python train.py --n_layer=8 --d_model=384 --n_head=3 --n_kv_head=3 --head_dim=128 --d_mlp=1536 --vocab_size=12965 --activation="relu" --norm="rmsnorm" --norm_place="pre" --norm_eps=1e-05 --positions="learned" --qk_norm=false --attn_scale=0.0884 --bias="all" --tie_embeddings=true --parallel_block=false --extras=["capped logits"] --init="normal" --init_std_qkv=0.0219 --init_std_o=0.00546 --init_std_up=0.0219 --init_std_down=0.00546 --optimizer="muon_variant" --lr=0.00245 --lr_mult_down=0.7 --beta1=0.93 --lr_head=0.0129 --grad_clip=0.5 --warmup_steps=200 --schedule="wsd" --decay_fraction=0.582 --decay_shape="linear" --final_lr_fraction=0.0 --batch_tokens=131072 --seq_len=512 --doc_mask=true --train_tokens=457200000 --steps=3489 --dataset="wikipedia_en"
MLP neurons of a small language model. Each row is named by its layer, matrix (down: output weights) and neuron, and shows model dimensions 128-255. Each number is 500 + 40 x the weight over its row's rms, rounded and kept within 0 to 999. Numbers have three digits each.
A block is one neuron, or neurons of one layer that tend to fire together. After each block is what it responds to, as a language model described it from the Wikipedia text at the highest values.

L3.down376:472522435494493491444479571471457462511495507523476451506473507494476488597539552417511539543490479415479512507517480490592483450554551483480460527419524473502509436357570497502443526451493561477492477515438419478454536503466411532483519483526520492472486532462505531442467479514454432550473557512522503457528542488538569473528400548444487474575538531495489508556472447470493461576534
Pre-verb "to" and modals. The word before a bare verb, mostly infinitival to after designed, able, began or in order, plus would, not, can, could.

L4.down285:511499451463519503467466489505505497486498500480568504449522474545432522473455570530540458493429431521470504525453457426478446516526494475447480427526470544516450553469548480507545492534504467506519533533500484502515537562439479533488511487481494450508435439510442524433511526476458478466469517529423480573482495550506553509490448504494424551419482539437481445569511491529558449612607
L4.down372:438457471556536464496495542550465422452505545535512535508489519459475524556587457564508549494479427474466480445494546581503441513498544550457433569550464438475533483529421563453557572517506478501513516449489503378488568524531524568543494480553533554479506517528485523515563494509475498558437446552456509525518555539466452524530489481501481441432414509501503480505565449435505503492455
L4.down637:506553499507432575456521484469519518524521562404481503455503428494517494461464462488501502498451477490480579524435517537450505490509502511464473550524542501447538457583492453518466537516483519517477501485482509470509491473499451530431525460499513542481573532531542529437517583505523447538455537499478475531559523446455501425479504461501466476416494487505478450477525575443522416535541
L4.down961:540460422480500508477455419560485527467516491523556479492564491491466559517524521462467543465485532579521518491511505458517554569504547520478564453540581509467487550513454437527503485518559528567492511527477510500539460484477459532511482538485499526545428527525491592525528578466466449487523590538494556439534496556454440525484498525422466533503534470528502511504518475534503570518437
Person role descriptors. Words inside short descriptions of a person's occupation or status in biographies and name lists, such as "singer and composer", "Danish politician", "former professional tennis player", "one of the most famous".

L5.down289:504558473493514430492526430465458484486524520453499479520486515528460462455399416516459485531543535475441424411493523457521461515537494500498487458594515495366501523472549467503549472540503523544510455477481453550449443439544518537530505480456505546521545468513560486465490512507468445535463484470521476479452559484526474508518520458418516565530513530593509481500538478445541478488526
L5.down559:459523494524461502500444451474490520494459498486525543496526493497524456456535520501442455493508480513466537498461496517488421456477471415540564496563535481467488495463503495495519486444533460475437461509585553448492508454491527525494576485519529513480483535514485434524441515494519578518476535478418539517580462484525478508520536439570491487469481510470488516429498493548483548505496
L5.down645:506598451498550487492565498505495497537509551477415511549542513569422494590485499482488465487447523501445438463445473523524534535480448454447566466566548540454492447541506493533522455481561501468501518545446467471516493529531489558486452500546594502508521496561441485508493541493500503517417512512575453560464512466492486546555553470497524449468594435580515570554459471463552466481501
L5.down683:487553520498504531509498507541512523474564492567505509509577484473520523501484541542434478487422536507452547520453510479559476518522474491508492455514540538473539521463524515501512513552459483499543481432455504475434538520559478490502541487471486505507413475570482514544411443468494518606462536516553521531458650499497493591541389493405513551507506569489530516522514492520440516478481
L5.down862:511520487516500598523512489509460512495545567504538518510500493426506512478459551453521458475521556488502500514541529591468532499492432539536476459452526516599472566509488489503452490473537514511463521500514515531449514530472476478562469484483509476508473523582512430518471500508550554474504455475552500473527523495418492514470463536465477481628530432466506507467518484501480519522501
L5.down883:524534524455517555488423446505534532480504461404465505431500502519490534577495462501503470534442537559474428507474581495544561512597604575600563535470504502470555470461475494487457479500515503467448487502502366535541509562510507526516504521494482491578521543493488541503577542565478424435467478504527582490526518491462548551470522537492531508527501551550517554543502543546489490483461
L5.down967:527543522496516554476476527541479477475487499502441447547552504529518476473566538457463506516544483515440463388479547500479469551500498537469441484533550514453521482527528511514508456543491570517516581573522483550541467503546518520554403502511520537515516527532476556474555441557470573452485539489524573509493499517446492474492483486485571490533472489515475548463554508482544598537496
L5.down1088:429460446574539512495507541493527490497445516524472465477455632481483463514477471526508494480390424491463477557466522558464479497426513494484455531496535488517510472521457553523497469497600517484455490542435477489560527494493510459455494512467519511497462493583501435562517544482497532494477532492527474528487472486508512533453508466514469558541586516483449520580452450437456521514514
L5.down1113:484539507453445453493533497505483450531467419485465513497517479530553516559520528522501469445542531534467515448442597529551479475474524492460536569457530537508505533458461550456500549509448506485467530563483415501481458451510441531526446441523562499505467537535500436476489509490456534549475499540474558536509509464521512566468492504536463494548448460455444465498487525545491413497451
L5.down1196:462537494498507553487529461456524430518448535443458485530444480479520480609547506518541469481517502437439443557497478533584586501478511545424493522520469451442500500485506504506496562509544515450471498463427517505565467516417444472483530518397515448479408540487583514476546454528512499497509433528422507503581552525511509479480540500593494562478553479507494501494482511462501482469519
L5.down1217:475471479524472482553522557528449457487554484428539500452522568515538496515459464574620519498447450524479433532517501423466482509430516548502509514446502476483575518405518570451460492503446543476453452460417555544493541454412517592446515517496578510469523513506533481533515511542539504486530479545471475480521534511509454495511516490522454475497544482532540535479457436543505426522507
L5.down1250:567539560488490583512473424541440499545547479498455509532551413454540540460424547483484569500518492518552471405553522474468475496525444542527482487442544522496438458431525515544566520404595438566525509534557540504469495563534521420536542493490495513506479532480546490528567525438523512522483511525568526501495523527506540421538491547531485475455514574555524504536481481508470488457493
L5.down1320:538482497517465479535483520535551463503522512429527496482509481512566484490497489564496521529499468508514531536475501498485543497475475421495497482489521544520562513514440529505596467442545452509484466492533507490444494529523554476470408491505513471495513468488524476502494454476476563501457531452447549431509556504600504431525538523524488463488555445388509552395543471499415561506523
L5.down1462:519450555462503470476500518469504511481540439461501516472524521516489520537599548493479502474591515391564541514549517538574463525537549434515479489503482460494533508512512502513451469598453493525446478509514505467491452530519443461478598614458538482499570490522546500503508475516545478495456498512466485561493516540471509496522475515518457502547563517555455511473502486532500516556433
L5.down1505:504461566445512509513542551580510476461421470453464468514484416457478511529458564544456491462478539509546549521457513479478548507439516496484489451506454540517467458469506529498496484482528497501510488535471467503478446487519537518462435482570481533544543443497570540515492503602489483504494479473507531568553472491553501520486487521502494505511627478530446496489531423489446492543510
L5.down1510:551417450451546495446482504509523486424424566535524562466491511555483542506455498499560483465442433465425534540507539529489522523581521485502466554463477489466532508531547495432452511474475494533540501500491513542557556505480510491472517563530505517523464503513552564529459587477426481535494599499506561538489517477473560507440536459505502492467502567490565575442573510555545512434514
Infinitive marker "to". The word "to" introducing an infinitive after verbs or nouns of effort and intent, such as tries to, attempt to, in order to; occasionally modals or be.

L3.down188:501497531499478554552506495467544413481416468377446527508492587464507478507502461524482419428486510441476496489502532540491466496468460512455460457519486456456518477440515480439503494526519484440489471506529562457533505564485517552518451500540468534544550564483488480502550458501472465478448529528481470550475497466464540488497535541505521438468463461552512536488505455498525433514528
Role or title slot. Words just before a person's job, title or role in biographies, such as served as, was, and, former, founder.

L5.down7:577497455495507533427485540467460520511512503509594477459561490439530492540514509515535492542533460482533518467474478526510464600401548484542473461451520532456482554483484509493433495531467426519532463485484509441479474481470520546504505527484500505477540491607468488496492518627489463501514492577435514586465488491498482529490421469487494575535495538499491466521501488479595490466522
L5.down13:481421499512457545483533483524511503553471439534463504497528466422470498467476461512536531390560560595451511487406478517509556470513391486532487438453512499463502457457447492542462475502482516452507580490470501465490488506492521477460498552480465516554487469526469494453515488538480492487504537513486494466479517406462493509483545486530568489487493552459497464503505504421429560518422
L5.down15:504565617512488493504482500494428498529456514491494434467491503504487516494440475487547446498460490475484522471486539456551488511514505538470487528481444464391514581498455473558516580452531475558499453516505509479483592537517462523457521486527527547448459504498451509493515575514505543553515514579560519479511460380489514452457519503536447503507513537509464478508489514547514543499509
L5.down56:574532492476548473518561498507472533516554533501497463432533503541513491493482543510499522466549476549566502465489496477555460560471520503522518506452540482511514481464560566403521474509510513461485487527614563472486496495497499458506502489433550451459518607526501529497484512440433544558510553452520558506560545483546455489440460536518618424571486500424420515497426495485462489512470
L5.down396:444534489473461500524462449493535487503480535495501531496420497510577498446482463525427560541505468501476482557523522442469524488545554458527526477517501449505498516474503516450475562492526479536433451459501535489525468481522472506471497472471462529519504468514564468452556496512496427479533533433472480469507446489472524535578529562520439482381513487531517568526624496613450530553507
L5.down433:536503486516484484511475531498490427522525549568581449572535480463532606503462468477469488498525510518535475533389407554489516502524499534599490518506535520448535467507489472493541519483482509513457513508524557503394529540532553519477428477499491576506545495485506530509431503550487504428494416515476509465550534561484482457544519514538498497479593495486450479548485451484518574455489
L5.down505:585465442514503517449514511548420472560428534471448548550512486491520542485505435553561476526511450471498534488411517504499482527496443596490417512483486573540531460492423531562485494492525496458486508503486431509494452480505507514490534492456506508462424454422418490444476504466526536462536473458599503485509467538499541518476555474545445452475589479512429553514513457468512485580528
L5.down565:519484454537489485530445507463549494536489539516527471494519457450513503472430501479472465533552502476478482536475452533548517518530525572480534490519545495511467539557538556471486547510450456581502507548423557492461512546440536497533505544496449432465501464521484527456523474485526523481611448403485473493471512599431511447495517481519541482550551419450460529504564561425462541446509
L5.down572:489401444443466470535476484519470503478491545460504556512502479500578523465499497565494499554454529556545507503513512430546503553504459511494526525488475438539541487475531521505441462441498497494537543445505540458462488418622422445472478482459448513479458573519452575530495484466560456478486445511548525516511522524455500521522472477527599468460519581547465510523531479533482526564483
L5.down640:575469528447484481462477498486540480476464479426509506478542500457447456526570450509480530403478589577516513617476530482533447478480490446582486497467468496491508458532515519485540412440413516441461590512506450521476442502479511521469454468512476524539519486424434504472495458455474510565516524577464487503594489463412505512520492448500539499527491499533519526464530485492487515576555
L5.down719:512523492475487448480488515507510349484505461417490517465459528487504503511497462522472567446467464489494463508546501507415496513512418563629500480498476463544484442529512476522542518529541461508566533511497552474556551466502490438470515488528457515550515494530500513587515529442435480518512571449463471601489477495525487500436506447505416522588469446509540564482463494485436472534450
L5.down803:560503487537550503534506452506556532520499484396471507547471552416552521547470559454484544536479522513489559504502528476487568530506562504482528577571538527458509508521483478520539531504444485541515464582521501499549490417510489504563465488484546435553456566445469540477469488589540458450499498524454478504460443580487395477472548479510497444447463555470535528499460464495594558480475
L5.down1016:478527558507534496507510539517476529524511572527467494520506523544502490522493409497483444493566460508476457557523450516544540503543542442561483538428475537500585526457493561478491552412558503469458467482434564519536541476430507435484563494525508477492518432511524490457486468588567535467476453498523467489485484547537520554449514469541499514495536532511526491476509483535511588489516
L5.down1102:486497513509478477497551508496526478577497490446530441558507491517499444434510535501471513484473442519500551507451520432585522502401464487464497500487459546473542554499404496531572524522567482405445499493492491534507434516411413491566490501513473515500532494549540485566443462526555460518513413565463504519490583493555422514543504526497501519511452453460527540500560481429587499476516
L5.down1140:595531491466482503474487474538479518505526464603432479504480483460542606561466507513471563491518490478476491455491446483463442519569537553481450433499533442469531500568584482484449460589453511392569544478521507466513467505488479442455548484511529475534478520531539429523471479451434565508503504439496438490460476432532503467516488425460456487522552456455478448490492531512469569478521
L5.down1407:542445539491575515567496443525513564481481482555505511582523552390545602503479530568535417499454449568526491534501491525516484491528540446510526514507502493524514591564529518486615506493497536557560503523575447428463476517497482497574486482495506486526465492571519473498506545506435458480528494445500456485485555522524487528493441482496494518483494529526532496451499469447492465542457
Mid-word continuation fragments. Short subword pieces inside a word after a short opening chunk, as in ver-d-icts, gob-l-ins, leg-it-imacy, sab-b-atical, in names and ordinary words.

L3.down877:483593504487547487491507427502505514520409515572524477452470497466495535460505520510542476503614493554522441544480506535490511483524503517521515507447538465522484481515421533498494610604582595506476540503520523507509497541481551375521497446526486529520555443502517479482450505527481541478505543553549505495509451552464505493528494527486492401458502386513585503498481472505513509541600
Mid-word name fragments. Short middle pieces of rare or foreign words split after a brief prefix, mostly names in lists and tables, e.g. Ag-n-ese, Am-b-ika, al-ph-abet.

L4.down1200:491483512495494471487442526459537502458498586478520504514503491499511551533426489504519438473513515489513511534468547558478502470512527568438505537550542531491494536458499477459559487523461497424464446535467498511553482436441471479499462521485528580467441526509525508445492502424570492608424480467512446483510506421475539473530546525503523471469515505557487450481465446462539477484449
L4.down1283:454461485461540606556556468515545428537563514499488494516486530492494491553426455546541567537506537455508455528552455540522414489515586467544442509548520510470514445449560522546480479547549472478511521465487497511547463500478452476563526508445569534492490539497548522474447381528498530549502512522554551493461462452518550528598553542339549480472586519486508571516483527461531453460514
L4.down1309:472552504490551521525515426540491513512563528475486532472544603462517450490478465394545544548543486432488433498470498514537496469563480536492527514497434540563575445522507474349483472516394461454489563490465473549538468447461527529443518452577481549451404480458452453527474530510523471518501489425506520507479538532490441488499532478462431514491542492484472480476509514496521531536467
L4.down1525:533502483552443488475409514488488507446561553472573610415522542493517472476415505484487466534474537388457480515480560453482484518494525547457509624503544475421505531388537430487516447519463503447509492520501508563569484517515534489479504575529455490448524464542510507435525518493509404482561496505478522506519471520473529537497481496503475519433496503516487486486468484496505496478463
Verb-introducing function words. Words just before a bare verb, mostly infinitive "to" after verbs of effort or purpose (trying to, attempt to, aimed to), plus not, would, can; also stray capital F/N word-starts.

L4.down18:498465445531477421504535424516521485553529480582509475493433538458456458440479418482473474547478533483555508517503534502496513550520545490485527445529516495529505471525492509503427551486518448472521509492456449462502483470478511534415480532496503516488497480478515543557516499604498505446504575513465468547493482427504485507492535479489541500428459517511437534528493514509525546505429
L4.down342:527524511533564458500453478482598449561493503527522479492481535514522534448591508380505556450472491478500494493446483441402533483536519522488504538495529536509531557536576477481484480435443530476515569499475476495518526568508468499526513549525554507533471574525419525559552523498544543482530400578469483561550461488518440464511458600559519479490557529422556496445537492512480589468512
L4.down413:501442477506464535495513482546528483509495484538504482493509494510525477445438505433475549421604486530500490533496489484467527531494472512538459532555457472489449491461571456547469479562501537482488553440507488550499527575533483491397485502478501503561501548457563539600491479432474497426516543515540491463454498501477483509540537530527558484460524484551530478511476474519423477488440
L4.down1120:488487510602499481448491513515491589435498511463538460530585509532452575529513448520462433479445361476526499484447508496472536470470539528483446498471535525446496590578487478461503518503468526480487445533486476470505473543512582401552578513509500526486493517474485485455569533485446502446449352504487472530551477514483469487523479473489476529501481459452468530563512526504450493457535
Mid-word subword pieces. Second or later pieces inside words split into several tokens, often suffixes or names, such as oblig-or, prosecut-or, Lic-in-ius, Ver-d-asco.

L4.down473:565486542500502473571444523484435611550541565473529561505484481395526480498516508430503445514516445448527484484518526580587500577475520456515492464511507511484467445538428492526453531546484521492466528517525501529564555468518531501500499497436552507455462512534499463469470478579492514509516447505559502529521499449511468467511446471609514499497538485509506480475503522461578523559485
L4.down508:474516558477537491584488533548478534506494526460560539539508480464458469500532483448474487615493512523501490419544493573497554604516447504505510515494506440418551559413514490491492553515425444488461511465494572516567531476441463520569522492481496432486435445563487512482466461541535481458529510521525523497487505517576493521509491518513523472455547480491495494487537476524539512586464
L4.down931:531462502479470572477477492467513514527558493462490517471515518405473522526531470505459469485469500479504480460438483468502527477431524509475531467568546467541539484567518424444490475551431525449510498527498451509536565507568467544555470485573461478497391486513563547498463457470461497495497518523499452433495485456497421561577497467484531497411432504509405555505535487434464514474493
L4.down1244:449505432487473438473522528559530498520519482482456511506630610512539516491540439519501462500461444470495470566465421533492557489434528466514469466470517515495506470455532512522488459566469458466495553484476552472479529488503481499479554513544533555555544497476441446496533490600547532567508474452447477544421526478444500507539484500468584516532557508531546436524523522470432497504489
Clause-opening connectives. Discourse connectives that open a new clause after a comma, semicolon or period, mainly contrastive ones like however, but, although, also therefore, so, and that after states.

L3.down976:524447522536505478569572534470530510524513472589496484460520463553498561445550540538568444558565476435502461478516474565498513549499449523481529462478502509484454500498538516465516478433540523474499521583501539483487416417502475439515537533515569539573507543497466468499530541585535524504488431531464554542521465481458441498456495462588423489513536500419524528427540482495487448440510
Year final digit. The last digit of a four-digit year split after its first three digits, in dates in history, biography and tables, e.g. 157|0, 199|7, 193|5.

L5.down4:456475478545513541521546468490541451458504510530499523484477526556602456567517474457515503549520497444551578511475516559522459521497493532487567551535422523504467500492504559459504518552506434465485475560491571524558499514560504449521426496473452489493510532507497517521588485439501544528431550545513530467590513552516446452423460469517588497460470466442528587466511529528468512515538
L5.down53:477492495426537552527534519508461498424558534517530489456492517511536486468548482439550477491428440514483522466560490507488564523474548500538465491445452471537552594501553495513447565571508513455530461492475492548493483467452555509511500544479473503464539574518531447531512439539513420418564453590444488489494513500548395577483404453470556395485465468531514483491468609451494551487509
L5.down82:453539510548526609501514504460526459478425494460491526544523491536544522437479478472411466503501481552515477466458510564531417488527449501425534477432526551411527452542463518496616517562514527487461464484488572531536558417545557496507527518458522513472440480534495480471560484487460460505482461551476459571577511522528515435427429467511524508471454514493490464487427514515480510558522
L5.down167:503552483488524437487435429484476466453523499490545468515439519532524504590514443438517490519439514498449539434448485425458539449475540462510554534515485467463587558460530429526476457442502540502508434506482534551493486437562491500505480486552576502514511487488498517548542554478522492498495520465527544503483464533495463503562476493558524466510550510510469492454581480496501456429442
L5.down248:523461499498499508536505509493473476530480483528499528507530468524487476516515485501509416481523523538571430558472549564555532497487473473503626496466488508442497520531437514481488539564485559479456538497488478516534443561558475501465515502502459495473446455456525457567551478518518523462477539487535480495577507457490494480480481472520517468539508440509487575498486506509534494475519
L5.down1010:456481517523545505522496487438440422529509525575507439468454518551492455491542521470533435590517494461533456499485497492481478504506528455575490480472461546541473490495446520523522535542513465443597519456428469502513508538496481512458494459442528446566454514519449467530516534525484499487488498516547435498517401530482556527433501516466394561523450496593530491557514540493520483517465
L5.down1035:476510403560481467502595451478482476484522498484440477446405524515494470519480537417539527484521557540507508528479430532455488527502557588479475548505528538596405464462512499471463513508477488524493524493413518513451385538456468594522463493522457473451500518457439530488556520470563492515534490577496432525439453493429522503483543457444541494470463655521376493591514486392545438485465
L5.down1075:523485510466447431444509556440568453503478511473495512533526398549475480469505473466442529503475516547521518524505589516490463510550586482451493477472432460544495519453445486535503508522548493522506491470569479521452534487500554560471536477487521512524597551444415488520514484547452609487449476495448467480482479540532489467465479554375472490467438461518499479551506493451481506467533
L5.down1078:439489512529449518553529490480528424498538594515466493530491432557496501513473592490528518456486444533490522478495496526504510594488478467488523570529467499531461582576537553600566482501484488486479561493420487567573493531517477433485542433444488549478467519469531475476509496451478440498424434521456499454439542525454528447486507460528512495482490469482503519511472556541530529478464
L5.down1128:527571528544577569559523517493534550513511502455511612585539516520502443527503555497430449592497439561533575472449510494560550522578522484498583476450457497496461545413502516474535561534456492526480475512455539531541593496469506485483522478515534498484474518549522435498464460495443551509472528572525476499484500485489485447566463447577484477544452505534554464533426498487547540547533
L5.down1189:506455502474503509459529476435519518552495474550571447458545567517484494477553515501518466456517411484527489512479490494480556496520554475490539486445512567486511416532519556432523597492511442476491461502517481498492527557486498479455440464472498516508454542443484451406485540543470426483458540463479424532598465505404535606506477571497457510508519449475513519493477467573493488532534
L5.down1291:444523491491516498576492495494567467485481526496519499520502495498540474471521459577490539490518472452535467466549537550461555482465493471412549462547503449475462572498499505516474539440529528512515576469527558494491526496503538597568506451502474524400543612484532526420550420515473518508523548505476485509550471454552500547461529509535516496535513479490506536514528547486461516481460
L5.down1332:522563544500546542450519387443503607530520534483503595553580438513465522547515576496451455543424407582525544533455487520516555465594529486528495488493479493491433451507522498557539556550497509524496497519426512485525487464519555495498576532499487450527521529552505480552467477487552516430502494560536540539478501447516506430575497468581520488506564516492498433514465498498549514573516
L5.down1481:471552583486499452552486552395493443528500542545497485436526469527504463494462551562575480452536536534504546441507488466603521477494552462486461505452527504463503516512485507486560472474494543510553503465535491478545451524454510512499496560567503493482545534472559505468516455469476527571549525548514469461458519470494479504521481560455442474523482520509519488526494512498437522489498
L5.down1519:469442581503523540489557443464537523456584558567415473472459454505446497511577490396512528489517487481527517565491485491481515505543549565557519500537490461549485511532455471506478564484576431475422517518552497483503459547474482553493516476486487502467498546450554488438507529460526559440486464462540537512502518535499544515525515480536509543501504436493532512556484514527458515473474
L5.down1526:516457531512515473461533491522505515527504465496515565478586506527531521503486507547511449590480497482503501519546549492498464440500549474505501523495596502496516537574565485554477518474520521558543478541489534476498498447508501542472539471514547461558509465516467469548452504637462539464441478522533521469414519550505546472470476535489550533533495547514539500579509525494520441428493
Sentence-opening adverbial ends. The last token of a sentence-initial adverbial, usually the final digit of a year after "In" (In 192|6, in 200|2), also However, Thus, In addition.

L5.down55:491525523583505526517587458521471459471485455560479472502505490527500552528543427517477502517507560486496565534465508490516397451496548472565520478505507556524494535476481497515513476496476429471565520489551490535511455475502433489479572543426522474433520483451479531520510476558532449495437517488504439497555458512451567597496455543536520476568503504464469437548488509504501516502512
L5.down62:578457488515481533517417493519479533459465512495548555512454574497470448466452509475545494525504439498454438505470531476512487406566504441493477469503520492504481510449506532560451543501493459510537445537524454504495503536501457501410495493488499546556486496443509544479478484600476510459530384520504516511584440509565502512439495559508528535501501495500498506461435521562503512524526
L5.down174:513457441494586491444494480533577529579519510521493531489488470506426547506528528493474479412533474511505450506540481554536428505524422450413395501539531501537579557438436560520525519453467484482455529459470509418498457602547593540495456490521447464437527503497480404517447479510522531554448469528525521490512446491530503477486512514530501471559473499497440505543547518585507437465572
L5.down182:516497493515511517483463473566465528562540529498441498407517481494509471490503520486499405525493536508477441391517527556460498560486439492526501424508464548541610554384506510499509512449479548510468539496484540529485497499519447530572463479530484531549541534454424481438522474521540458511459506511535533475461451482551446458467490508506477473584485526487547591530482525522504501534503
L5.down217:502508491487482553528522471497522504495560533480535430489586504468507502512498428507542457600489502518517463510538471529547491517533504533505479424473511513561520542623507519536516610478517472484499582510584509419512509514471623552482458473504424513513523525406475534479470503502482585532487565512444497486509521493569497505534509513533531537510489526499490478506555428493537535498542
L5.down301:499471506501433558498508488510460526508475480478579486471545488519499581514455477489550567479488504541523479492495458551526476475534497512503446471470477535449475477418441473515474602476554463526559551513465521498529490514455535490572478476471473619550467453528469516557536500516493464544484521531492475490540399528565438476513493474501468516462491470487485515441490454416488502480463
L5.down568:522523602449520497488485520527514482460460492482527524503527508459512550398518492501456557514504517557520505526477582565568500469475402520483512545540511460469553518520597494546483455543445539531455529440500554587467534494526550387503544501489507533518523517469512447522424509510483412521416479553486543457508510500577473527496514485536525505556458446492481459537480456512499491430504
L5.down600:571462448511492527497447434511580556472467535476410504511575454572488462431553426507459460513541533454530544512492521562548484532443484489512473553457485422481496499461504539576502420518488509495473503509489517495504424472471501473524534558469477607472487492563496540510496529497498466476452470475574437482485535534429591522531461513499474498478432475550503508465493532515517510507541
L5.down740:496470503519480596602553482482466530538478458521530510502514584561484519493413394483434536446472454490524574567484450464491450501432469494525438504506476542483555474539494467521470495515499483492540579482525465473457518461450475495569544508536488426544522564464530449473496433486478503408540493501520552470535458451519451458482484445537574477518488535455462552530447487526552477512585
L5.down781:524494445498494490567566414461533497509514546511437521517428545467472488480530532478506444461476541403470503535499521505479446494415516467490429520439509608511555456520410482575520522506553567491469488551471545461483521567516497444461488509517428547498522491459415507523527477445513505502528506481544468536498525481460472522495556484468528533473504498554555539507551464495515448547539
L5.down1006:487468456444473564473546436501483454463482538549554552507495473481457506536492521465461437553508367472544476497511463467469448480572493512539548536457441521459524515478415533495455523524486511465470532464484503449521455473428531529511413457431504503546402484447501499496466497510547559562447469472526510521508539551572527504507445450566557525412518474462511529497468459490494487516517
L5.down1227:477527499554555482437530497425515539541495463551487541422539512498517506546504445504498513550500468489548498478543483467493452535463518481503477457466485502521472554519465511536485534496495441479510491585560613473551512471532478509447499552493476574466476481384486553471522567519468474487430497449500424474513427500447438487458489566480465517516483414558461543534607522431449444502459
L5.down1372:544471518455525446604537488481489560531583486491512541522565417476536510543515518487497398497498468588474519484504564451506446505547462420455430595452509491443456554532514490538494513550469501482540521508456547500463498493488565487492491487518523498543490522502592493549492493431522528485454529514494492496520520465491435470461493434592468552412524457548558493448469568540513491519427
L5.down1456:539558443544522510456600534513538497503534491515494535501516498532464493493463451530510416512446426506570484496530568510428464447506457456487508521517506511537531495502445501480539553534573515520503539481545479470544512472494518500478480508474518512450493509592487443481478479481524483469483490464524456544413501487541559448522580512536514469494498458443524454504561453555469495500596
L5.down1470:499497488520559477518531462511524522527551570437469647482520500463476501457505479539452447497475478589494449499471498477528591480567522500469481525456494527584503470468498494534427609461486576452523487565533501453523533449498541516509522456524494442562496486557524399449469397528497574470491486514552472502520461517495518450517489446459492503526464461467459456537480534474520557593452
L5.down1494:546416503537564539502526519549516537538532492466529575468425477437479467479546514481480426476488451412485504366497496499499466448520484551513462540490521509468545438542467552570526501468447478517493522498495473428579473574524491552482506469484455515528545540516488473528490516478501533489500508549513549496499520491478457477575539491542509437464419525492466520481502502504506483539492
Nationality before occupation. Nationality adjectives or their suffixes in short biography descriptors, e.g. Chile-an footballer, Japanese rower, D-anish politician; weaker on other word-completing pieces (canc-el, transc-ode).